config = dict(
    num_key_value_heads=11,
    hidden_act='gelu',
    norm_place='pre',
    init='normal',
    init_std_o=0.0217,
    init_std_up=0.0217,
    init_std_down=0.0,
    lr_mult_down=1.5,
    lr_head=0.00413,
    final_lr_fraction=0.1,
    batch_tokens=131072,
    max_steps=9705,
    dataset='wikipedia_en',
)
MLP neurons of a small language model. Each row is named by its layer, matrix (up: input weights) and neuron, and shows model dimensions 250-313. Each number is 50 + 12 x the weight over its row's rms, rounded and kept within 0 to 99.
A block is one neuron, or neurons of one layer that tend to fire together. After each block is what it responds to, as a language model described it from the Wikipedia text at the highest values.

L6.up1925:74 28 65 60 47 50 74 32 53 60 41 53 36 54 42 51 68 30 42 50 51 65 50 58 54 62 63 71 72 63 51 61 32 56 42 47 43 69 44 55 50 61 49 59 55 30 43 50 39 49 44 49 37 53 40 68 41 35 55 49 63 36 64 35
Continuation pieces of foreign or multi-token proper names (B-ini, Gome-z, Dou-merc) and blank spaces or digits starting numbers in tables, lists and dates.

L2.up83:52 62 61 67 48 65 49 32 56 56 23 55 49 70 57 53 72 36 40 45 59 60 31 48 61 63 32 54 48 56 36 61 58 46 49 38 47 63 38 50 62 47 61 46 42 49 40 63 33 59 47 34 48 21 50 62 62 66 66 08 43 47 41 49
L2.up260:64 51 36 56 27 30 50 31 36 39 66 39 30 46 50 39 59 57 16 44 68 45 48 39 61 54 51 61 74 27 41 57 40 62 52 48 66 79 47 63 37 61 39 59 39 58 71 41 56 55 41 25 55 28 60 25 56 40 51 57 67 51 59 16
L2.up1862:38 42 44 46 70 24 51 38 52 55 41 60 44 47 45 63 67 48 72 61 54 52 42 54 44 68 36 60 39 57 44 70 43 56 59 37 72 53 63 74 66 67 29 40 55 56 44 67 62 56 47 65 34 50 58 51 50 53 45 46 54 39 34 41
L2.up1936:29 57 57 37 53 32 58 44 48 57 45 49 50 52 50 50 43 55 59 48 51 62 70 63 41 64 46 37 23 48 40 59 61 53 61 34 46 54 43 60 39 39 71 58 48 67 28 56 27 57 48 53 27 62 46 37 52 68 46 58 67 34 42 40
L2.up2106:28 51 43 58 57 60 40 57 34 64 69 29 50 52 70 31 63 46 35 43 43 55 71 67 33 62 56 49 48 45 75 58 56 55 45 64 58 68 54 47 54 69 39 63 61 56 54 44 40 49 43 50 35 62 43 50 46 37 51 57 53 50 54 61
L2.up2353:46 21 40 63 57 48 51 40 48 50 64 66 53 54 50 45 44 50 34 49 52 54 45 48 33 64 44 55 50 58 46 79 70 29 50 64 52 65 28 56 27 39 41 29 49 45 56 26 52 68 54 40 65 69 65 62 71 46 62 71 62 60 41 33
L2.up2399:42 27 74 67 66 33 62 44 31 79 68 59 58 55 63 55 46 37 45 60 48 51 61 52 42 69 38 59 54 60 50 56 44 57 44 43 37 42 66 63 39 68 56 48 58 73 75 42 51 66 47 43 32 58 66 33 78 41 55 45 71 57 46 28
L2.up2748:36 51 54 63 34 63 55 79 25 35 85 46 43 42 80 45 35 34 48 50 39 58 52 55 45 63 47 49 60 64 49 46 63 37 59 35 54 53 40 57 56 63 20 61 59 67 58 51 47 44 55 37 35 65 74 50 49 56 50 46 33 27 53 51
Final token of a transitive verb or verb particle, often after "to", just before its object, e.g. to den-y, to se-ize, monitor, reform-ing, worried about.

L2.up938:43 52 32 48 54 34 47 46 34 57 52 64 64 39 33 58 63 42 33 56 50 47 63 50 60 25 26 41 53 40 40 38 45 45 11 53 50 57 57 66 58 59 47 26 78 31 50 43 31 60 38 48 50 48 43 51 51 58 45 43 38 66 51 37
L2.up1622:55 54 32 54 52 63 52 57 46 56 53 64 67 67 47 49 34 53 33 54 57 61 49 66 54 59 37 36 59 44 63 36 52 58 51 31 68 50 58 27 53 37 38 61 65 71 36 37 46 52 58 43 51 61 50 55 78 22 50 66 59 48 42 51
L2.up2058:11 29 58 52 29 54 76 42 55 20 53 51 45 58 73 45 61 44 48 61 89 52 50 67 31 23 86 74 68 56 24 38 36 38 63 62 33 37 36 72 62 44 57 55 58 63 52 33 70 42 55 43 22 56 34 37 83 53 69 41 62 31 56 64
L2.up2181:69 36 48 64 35 66 56 39 39 69 63 46 44 50 52 48 39 67 83 49 40 44 56 55 46 50 52 63 41 57 32 35 38 66 57 50 65 44 42 53 58 41 53 50 36 48 45 70 63 16 44 55 47 47 56 60 62 55 53 67 60 46 59 48
L2.up2264:84 55 43 56 41 46 70 38 51 22 58 55 49 57 67 59 33 51 46 43 50 57 55 36 43 53 57 63 35 60 20 55 43 30 39 50 54 74 58 54 66 58 36 61 39 41 63 51 62 49 67 32 41 71 60 56 63 50 51 51 36 44 56 68
L2.up2398:45 56 37 69 50 65 35 18 34 45 45 49 63 62 54 62 47 55 45 60 77 53 80 73 43 53 74 37 70 47 58 39 46 61 60 54 38 59 54 72 61 34 35 58 45 72 42 49 50 57 52 60 55 56 66 63 39 53 47 45 63 43 39 46
L2.up2527:40 53 47 56 74 29 45 35 36 59 48 62 55 53 47 24 59 39 11 53 62 51 55 46 71 50 53 40 42 59 40 43 49 66 53 54 56 58 45 58 50 47 57 53 49 51 61 56 32 50 55 61 68 51 43 48 68 68 36 61 55 55 59 61
L2.up2546:42 37 39 53 40 45 47 53 37 40 70 66 65 57 64 38 52 47 28 54 54 41 45 68 44 51 54 54 55 46 34 48 42 42 53 41 48 33 52 76 73 54 66 51 38 46 55 50 62 63 54 47 54 71 53 60 46 66 26 59 52 55 45 49
Hyphens inside compounds and alphanumeric codes, such as DD-114, C-20, D-modules, Deutsch-französische; also month names in dates like "on October 12".

L6.up874:46 66 41 47 47 57 68 46 47 55 43 37 57 46 24 51 27 59 63 47 55 46 44 49 57 52 54 54 60 36 43 49 53 55 44 49 48 55 58 56 58 43 40 71 35 71 42 45 45 49 50 85 37 60 15 31 44 25 53 66 64 61 38 63
Main verbs or their first word-piece right after the subject or after infinitive "to", often transitive: re-issue, install, incorpor-ate, called, damaged.

L2.up285:57 35 28 50 50 39 41 39 49 48 49 38 72 55 56 51 42 42 52 58 44 34 56 46 39 39 40 42 56 58 64 47 59 57 53 36 36 30 51 60 72 44 41 73 57 47 60 40 75 51 64 49 35 48 38 47 55 43 69 53 66 44 52 45
L2.up872:40 31 40 34 50 31 57 66 44 40 46 49 54 32 41 65 38 42 55 55 39 48 68 58 60 52 62 41 39 64 47 29 53 53 40 47 50 66 44 37 84 39 41 58 55 52 56 44 55 63 56 60 54 35 28 33 76 48 35 50 62 41 86 35
L2.up998:46 44 19 63 47 53 46 48 74 55 46 56 52 51 53 55 36 47 41 56 48 54 25 44 54 41 50 51 15 57 42 52 47 40 60 39 40 53 23 68 64 64 56 57 42 61 30 34 50 51 48 51 72 46 51 48 60 55 67 67 27 40 40 68
L2.up1522:32 50 17 46 60 44 39 67 54 50 33 34 51 53 67 55 51 62 39 72 39 61 47 44 41 34 59 46 76 75 23 52 56 61 73 62 41 60 39 41 51 45 51 49 76 52 37 65 39 52 67 51 47 67 43 24 69 44 45 74 51 38 42 33
L2.up1648:66 56 56 63 51 29 61 65 45 62 44 56 73 67 52 73 37 41 53 62 37 50 47 60 51 67 60 57 61 55 50 51 39 58 58 71 75 42 50 49 48 53 51 56 44 26 38 55 81 48 63 47 62 54 44 44 40 52 47 34 70 66 46 43
L2.up1894:49 61 49 34 43 24 59 56 40 49 31 53 46 82 61 54 46 51 42 55 36 51 50 29 53 11 77 54 53 55 59 42 52 60 56 56 32 57 66 35 65 52 63 50 52 57 38 48 32 51 58 52 40 56 46 23 77 52 59 60 47 51 47 51
L2.up1996:66 44 42 42 57 47 60 61 63 48 34 46 47 52 49 49 39 32 54 51 62 70 54 32 37 58 67 54 32 73 56 65 54 52 55 71 52 44 62 43 55 50 27 56 22 47 48 54 49 50 44 34 48 45 55 61 35 42 55 52 75 44 80 52
L2.up2561:45 50 54 52 50 37 62 68 48 38 46 62 62 50 46 50 64 55 64 40 44 55 61 53 67 62 38 35 61 51 52 48 54 49 67 18 53 35 40 57 36 37 53 72 66 36 40 71 56 46 59 51 44 45 53 59 50 51 57 42 55 60 25 29
Word-piece tokens inside a longer word, mostly foreign proper names of people, places and clubs, such as Rasti-š-te, Kitt-it-ian, Zapor-iz-hzhia.

L3.up543:47 64 52 46 49 50 66 52 51 42 36 46 47 40 22 59 50 64 31 47 62 26 29 58 58 63 46 33 76 60 63 45 45 56 40 39 54 66 44 57 52 38 38 54 50 59 79 42 33 69 43 63 39 41 64 39 51 47 29 38 46 66 42 42
L3.up601:61 47 59 65 66 54 43 59 48 78 47 64 43 15 45 53 45 58 59 44 47 44 43 66 53 50 28 45 52 81 75 59 77 52 52 61 58 66 45 34 39 52 61 47 55 51 84 50 48 32 56 47 19 32 46 33 57 35 65 44 47 54 47 59
L3.up633:53 48 22 28 19 54 46 77 47 54 60 57 70 42 35 45 56 56 42 47 37 53 70 66 58 49 42 54 63 41 39 41 44 81 55 42 37 47 37 40 69 57 51 39 57 50 51 54 65 52 50 40 37 45 30 44 54 53 72 38 44 51 54 73
L3.up895:20 34 57 55 45 36 49 53 41 37 55 30 55 60 33 46 49 61 50 62 57 46 47 34 55 21 62 53 56 64 44 74 47 58 32 46 62 39 50 40 63 36 73 64 30 38 54 54 48 53 49 48 60 67 50 58 45 64 27 45 44 51 39 40
L3.up1360:48 62 50 58 54 40 51 38 42 41 52 65 61 63 41 71 48 43 28 53 52 53 51 33 48 37 43 34 41 59 54 53 66 40 37 57 39 49 50 30 64 58 67 51 39 64 48 42 65 44 60 66 48 42 64 60 52 75 43 49 59 64 58 71
L3.up1420:54 51 52 49 58 65 58 39 34 48 46 53 51 42 45 49 51 39 47 63 68 41 57 79 32 62 50 61 39 38 53 47 53 57 50 45 35 65 30 30 36 55 63 39 64 35 41 47 41 40 40 54 40 64 29 40 31 56 44 47 42 34 53 47
L3.up2325:75 64 28 48 45 69 70 49 48 32 58 20 35 61 42 32 48 66 45 53 44 52 57 41 38 47 26 24 60 42 34 48 51 47 53 49 42 67 61 58 51 57 59 70 39 40 42 25 53 35 65 54 47 31 44 51 43 42 55 41 41 52 56 56
L3.up2723:55 53 59 47 69 27 65 37 31 39 58 61 51 41 46 35 47 64 52 44 59 29 49 43 51 68 63 51 41 44 29 68 49 68 34 59 61 24 42 57 57 42 65 54 38 69 50 39 46 58 44 53 46 70 45 41 55 55 41 48 63 64 42 46
Month names in dates, usually after on or in, or a day number (On 29 June, In March); also letter z / Z pieces in names and words.

L2.up729:52 67 47 86 48 44 49 65 56 48 69 70 71 44 72 52 42 34 63 40 35 67 51 59 65 55 61 64 49 67 56 44 52 64 45 58 65 58 78 33 55 20 52 59 47 40 42 50 53 40 49 55 54 52 43 37 53 39 53 47 58 39 44 78
L2.up758:37 47 51 75 50 50 48 32 39 61 57 49 68 47 48 55 43 24 56 39 54 59 61 41 32 49 35 44 82 66 54 42 32 37 47 49 70 43 44 64 43 44 67 47 61 42 58 42 65 64 46 56 72 63 39 33 58 58 53 44 55 57 34 40
L2.up1436:38 35 46 38 45 53 39 50 70 34 32 51 52 36 64 44 49 48 29 74 53 30 63 27 56 70 62 58 72 70 45 74 52 58 35 35 61 41 48 59 50 46 60 64 40 53 59 42 57 68 50 65 54 48 37 44 36 59 57 53 53 42 45 34
L2.up1910:55 50 50 67 41 45 57 34 50 63 45 54 56 61 51 55 69 51 52 35 47 51 57 46 64 54 49 63 30 48 50 66 33 37 44 72 38 62 71 61 57 49 47 34 33 59 60 52 38 37 53 35 79 45 53 72 55 55 55 45 44 67 72 36
L2.up2103:64 31 51 45 39 34 62 54 66 39 37 57 45 50 47 57 63 42 63 73 54 68 42 60 52 66 54 41 34 31 63 57 46 70 46 44 52 41 39 61 80 53 60 64 56 39 66 57 66 49 46 59 41 53 30 55 45 62 62 44 74 70 61 57
L2.up2142:59 85 56 47 55 66 34 71 57 39 37 49 63 31 49 62 26 53 50 47 48 44 42 57 61 35 53 42 54 40 69 42 33 39 49 42 69 23 46 44 86 63 33 65 63 45 36 39 46 50 28 51 61 61 46 55 59 51 46 49 58 41 56 28
L2.up2434:68 35 56 31 51 64 51 60 63 37 48 44 61 51 58 60 52 85 43 47 51 49 40 25 42 69 56 44 39 41 42 40 40 66 58 41 62 43 48 32 65 62 50 59 46 77 57 42 60 49 69 51 69 69 43 47 49 30 49 43 47 46 60 45
L2.up2710:50 39 65 55 41 41 72 49 35 55 47 62 56 58 53 49 53 39 35 58 57 44 53 53 62 58 70 43 29 46 33 43 44 47 51 53 55 76 56 62 54 65 47 50 43 53 55 63 44 42 81 34 60 39 41 41 45 47 72 51 55 42 68 56
The conjunction joining two coordinated items, mostly and but also or, &, as (well), such as he and Martin, Fish and Wildlife, 7th or early.

L6.up1007:62 67 60 60 24 63 53 72 57 64 35 68 57 43 64 72 19 55 38 33 50 43 47 64 79 24 49 24 45 25 58 31 70 41 48 43 43 52 31 49 45 43 47 76 60 51 61 47 41 44 45 63 44 47 55 46 41 59 47 44 61 54 62 56
Month names (full or abbreviated) inside dates, such as on April 11, 15 April 1868, or table headers like Jan; occasionally table separators.

L3.up716:47 34 53 39 57 40 32 50 52 55 38 47 55 56 51 30 60 29 79 44 52 46 49 80 65 47 48 80 62 47 63 49 43 36 43 57 76 34 36 39 34 33 46 60 53 50 50 53 52 59 59 51 37 46 68 41 48 36 44 41 58 63 54 34
L3.up889:50 43 50 43 41 43 39 58 48 35 57 35 70 30 46 58 58 43 51 68 44 54 65 55 44 23 59 52 49 40 42 66 57 43 55 43 46 39 44 51 44 83 33 35 61 48 39 43 66 43 66 53 52 63 42 33 52 30 61 67 58 51 57 24
L3.up900:45 13 40 38 43 52 34 51 39 59 42 50 79 55 73 38 68 50 30 63 62 60 55 39 42 38 51 66 38 49 50 62 47 89 61 56 55 53 64 31 49 47 47 50 30 42 43 54 69 54 62 57 42 56 37 54 47 55 51 43 60 60 39 35
L3.up980:57 22 63 55 14 37 59 45 63 52 62 36 61 76 67 47 65 33 53 37 31 72 41 50 46 45 72 56 61 54 37 50 39 38 48 60 65 51 45 30 48 51 68 31 47 69 30 55 35 37 46 48 41 40 27 67 54 41 42 63 63 46 74 45
L3.up1666:59 44 61 47 29 56 39 44 51 45 63 37 77 43 66 62 47 40 41 47 52 68 30 31 40 34 66 43 31 41 50 54 52 71 52 47 66 53 64 48 39 51 62 36 48 71 38 54 48 45 56 39 52 58 61 61 48 41 63 41 64 38 54 46
L3.up1749:70 27 50 39 48 65 47 44 45 42 41 40 80 47 41 46 56 26 40 59 55 54 51 28 31 34 69 49 62 38 75 52 65 33 49 54 71 61 61 43 73 51 71 51 34 54 29 51 58 54 36 61 53 50 66 33 51 51 63 42 27 45 46 62
L3.up1986:39 42 73 63 54 41 45 49 55 54 43 48 58 22 63 41 67 44 63 47 46 40 32 53 53 40 48 56 44 43 63 51 60 58 56 36 76 63 28 62 45 67 68 68 36 62 57 42 45 51 62 35 57 49 53 43 44 27 31 37 50 59 57 41
L3.up2040:65 27 67 34 35 42 44 64 58 37 42 53 54 29 85 63 62 52 50 54 44 48 15 50 73 24 59 51 78 42 44 32 50 71 69 58 53 54 42 34 40 49 50 68 40 63 72 45 61 53 63 38 73 63 44 38 59 59 50 32 69 52 57 47
Final word-piece of a multi-token proper name, mostly surnames, mentioned again in biographical text, e.g. Mo|ore, Lovel|ock, Carl|son.

L3.up172:50 57 43 58 36 55 51 42 51 47 34 33 31 72 86 55 48 44 64 66 43 57 59 74 46 37 33 45 49 51 39 58 54 36 45 24 64 63 49 51 54 78 30 34 60 73 63 46 24 40 45 39 54 50 44 34 62 48 46 65 38 63 65 52
L3.up273:63 43 64 70 67 58 48 61 33 68 58 46 43 60 49 71 45 43 51 61 51 24 45 56 53 41 31 48 53 50 66 35 41 62 45 51 54 83 41 43 60 47 43 46 74 51 44 65 55 65 51 57 40 47 62 18 40 64 34 47 23 46 31 51
L3.up806:32 63 55 58 56 48 59 45 48 71 40 61 59 59 62 45 67 21 48 36 34 67 60 51 49 65 50 47 53 44 81 50 29 68 41 54 59 63 50 38 66 42 41 49 68 31 34 49 47 49 39 55 47 50 65 50 46 56 52 57 32 45 41 20
L3.up1172:60 38 63 54 59 55 61 73 42 42 43 39 51 66 69 70 40 53 47 59 18 40 51 63 47 44 40 49 46 61 48 58 55 53 53 54 54 50 44 62 67 45 53 59 32 52 38 42 54 61 44 45 44 30 63 73 46 51 41 54 37 42 46 59
L3.up1527:44 62 37 53 49 38 62 46 23 47 41 41 53 59 61 33 49 40 83 46 42 31 48 64 33 57 26 49 42 44 53 54 60 54 47 60 49 41 31 52 44 15 60 26 40 79 56 46 51 54 14 34 59 43 62 51 46 50 44 53 44 61 25 77
L3.up1702:48 65 54 44 71 43 45 36 57 47 36 35 55 38 52 39 44 42 39 49 37 52 34 65 81 43 28 72 36 72 33 65 32 29 51 45 62 49 66 46 32 51 48 38 48 48 65 44 54 36 56 47 29 31 25 56 55 59 78 48 44 37 28 67
L3.up1804:82 52 64 55 52 57 63 57 52 38 23 57 72 42 70 63 50 73 35 53 46 44 43 60 48 53 57 34 63 44 69 59 55 62 37 33 32 58 30 65 53 49 76 50 60 42 48 47 52 44 51 59 34 24 46 79 59 23 33 44 53 68 51 61
L3.up1854:42 71 50 35 63 64 49 69 50 45 44 41 54 31 68 61 63 37 55 46 44 62 51 67 48 25 51 45 61 40 47 56 30 52 54 49 47 44 46 45 68 63 70 60 34 55 56 42 45 42 52 63 37 59 48 52 38 54 46 68 52 35 62 65
Mostly "of" right after a quantifier or number (most of, several of, one of, a handful of), plus quantifier words like many, number, other.

L6.up816:24 74 66 68 47 41 58 42 51 51 46 43 35 57 29 43 49 54 65 51 46 34 73 46 48 62 42 55 31 52 51 45 44 50 44 48 46 47 27 64 35 49 39 54 54 43 46 55 57 55 48 68 68 55 55 63 60 47 68 57 48 58 41 64
Mostly partitive "of" after quantifiers or sentence-initially (one of, most of, both of, Of the remaining), plus digits in years and table numbers.

L3.up575:70 80 53 48 46 62 36 61 59 40 77 72 48 44 67 66 46 32 52 60 46 54 45 42 36 67 36 48 48 49 49 51 53 41 69 49 57 42 61 35 48 62 58 39 38 63 68 33 28 59 73 56 50 50 57 41 60 53 66 29 44 54 39 68
L3.up1370:58 49 74 43 55 42 40 33 33 39 36 36 64 38 35 48 48 38 63 46 68 46 56 83 81 33 57 59 52 51 55 57 53 67 54 61 65 41 39 49 41 67 64 43 42 40 25 43 25 43 56 42 51 33 28 53 54 56 51 55 49 73 59 67
L3.up1491:52 44 52 62 46 29 53 58 51 28 45 60 52 40 40 54 41 65 37 53 46 49 46 53 69 41 26 65 50 47 61 38 56 63 53 37 53 36 46 58 52 62 65 52 48 56 36 27 76 35 50 25 54 61 61 42 57 43 64 48 36 29 30 43
L3.up1678:59 46 59 58 56 45 61 56 26 55 50 35 36 48 55 75 55 20 51 68 36 42 50 53 47 53 49 37 61 72 46 41 72 45 69 54 43 33 21 48 48 52 64 60 47 33 52 44 59 62 39 64 53 53 47 55 41 51 53 50 51 47 63 29
L3.up1700:68 50 59 55 54 43 47 44 60 53 52 46 68 43 52 52 61 55 62 45 58 42 43 50 58 58 47 51 70 49 66 54 43 55 47 74 35 46 32 63 68 52 41 65 44 35 47 36 58 60 50 47 54 52 66 44 52 63 64 65 42 52 56 54
L3.up2100:32 60 51 54 59 47 46 67 67 40 41 53 53 42 33 34 35 49 35 52 34 57 47 45 44 49 54 51 40 44 51 37 36 46 59 55 37 56 56 57 60 62 43 55 58 71 56 52 48 54 49 23 65 44 43 44 42 70 53 44 45 62 45 53
L3.up2200:45 43 30 35 33 44 43 51 43 76 59 54 65 59 51 61 56 56 64 44 38 68 49 74 42 40 51 66 70 45 73 38 54 56 37 45 57 49 47 70 56 35 36 47 69 52 58 55 63 43 36 44 38 39 54 50 55 44 45 54 71 40 49 51
L3.up2335:50 55 48 49 50 75 41 61 53 59 34 51 63 42 74 45 84 36 43 40 55 48 32 58 38 58 42 60 52 34 70 44 50 41 30 43 65 47 34 61 28 46 47 37 67 45 60 42 26 40 43 47 46 44 49 49 54 52 29 44 71 45 73 45
Connectors linking two paired words or abbreviations, like the slash in he/she, w/o, F/O, the & in Ratchet & Clank, and or nor.

L6.up224:61 66 62 39 46 59 45 48 55 28 32 43 46 52 58 61 42 38 62 35 69 38 73 55 64 68 45 46 44 75 52 61 57 57 56 86 70 64 67 41 58 44 45 52 58 64 52 42 38 30 35 60 30 56 58 67 30 29 57 52 59 26 55 55
Slashes, hyphens, opening parentheses and quotes that continue a code, title or name, as in 10/100, 1-ton, f/8, F/O, Song (to Me), James A. "Alex".

L2.up89:47 23 32 58 29 42 43 33 28 67 46 49 55 51 59 43 52 33 46 47 57 55 48 43 53 55 33 49 70 38 54 66 45 77 51 28 57 46 47 37 39 61 58 21 55 57 44 37 47 63 30 62 36 43 38 63 56 45 52 54 19 40 44 75
L2.up722:46 51 54 49 62 46 44 75 49 59 19 44 53 52 55 56 57 80 56 57 43 43 54 44 47 38 36 62 55 71 51 66 56 40 66 36 42 47 62 54 49 74 43 41 52 50 45 38 61 67 73 54 64 55 40 41 53 62 47 57 54 44 42 53
L2.up1567:61 44 33 57 49 71 42 49 48 54 56 58 51 56 44 42 51 50 79 57 63 48 53 53 59 49 23 35 37 53 46 38 66 68 37 58 52 43 56 51 41 56 36 46 49 51 61 48 58 56 47 43 46 55 40 49 52 73 52 39 48 50 56 63
L2.up1955:52 44 48 46 44 59 61 71 50 49 30 31 45 55 49 62 68 62 55 47 42 41 53 55 23 64 61 41 38 44 64 60 47 55 48 56 39 75 58 54 39 33 44 57 38 62 48 75 16 48 41 38 41 65 42 60 52 46 52 31 59 44 42 44
L2.up2062:74 40 50 56 44 55 69 54 41 37 48 52 54 60 73 39 38 43 45 46 37 50 64 53 50 44 42 48 20 62 67 64 66 43 55 61 38 54 55 49 41 65 69 35 47 44 47 26 43 63 54 36 41 69 19 53 37 49 56 73 79 52 43 22
L2.up2191:44 44 39 64 68 38 41 66 46 52 50 54 50 49 52 47 37 42 49 54 50 67 49 70 39 69 49 22 50 62 51 36 63 45 23 52 42 62 71 59 60 56 46 60 41 49 67 47 35 71 40 43 50 44 33 40 47 65 38 59 55 35 35 46
L2.up2208:78 56 59 47 62 59 56 38 39 51 60 40 52 52 56 39 48 51 64 54 50 46 39 75 43 58 76 47 52 64 52 53 49 39 30 58 43 55 56 41 48 49 57 41 50 55 64 60 50 34 61 63 39 58 63 30 49 41 50 49 59 30 27 37
L2.up2332:78 61 30 39 56 45 42 53 46 53 28 53 48 53 56 43 53 53 35 45 61 41 53 65 53 49 51 48 51 52 55 54 49 42 62 48 39 66 63 45 30 45 31 38 54 28 56 30 58 60 51 52 49 51 72 38 64 57 53 41 54 42 51 43
Mainly "of" after quantifiers like most, many, some, much, any ("most of the"); weaker on digits within numbers and mid-word pieces.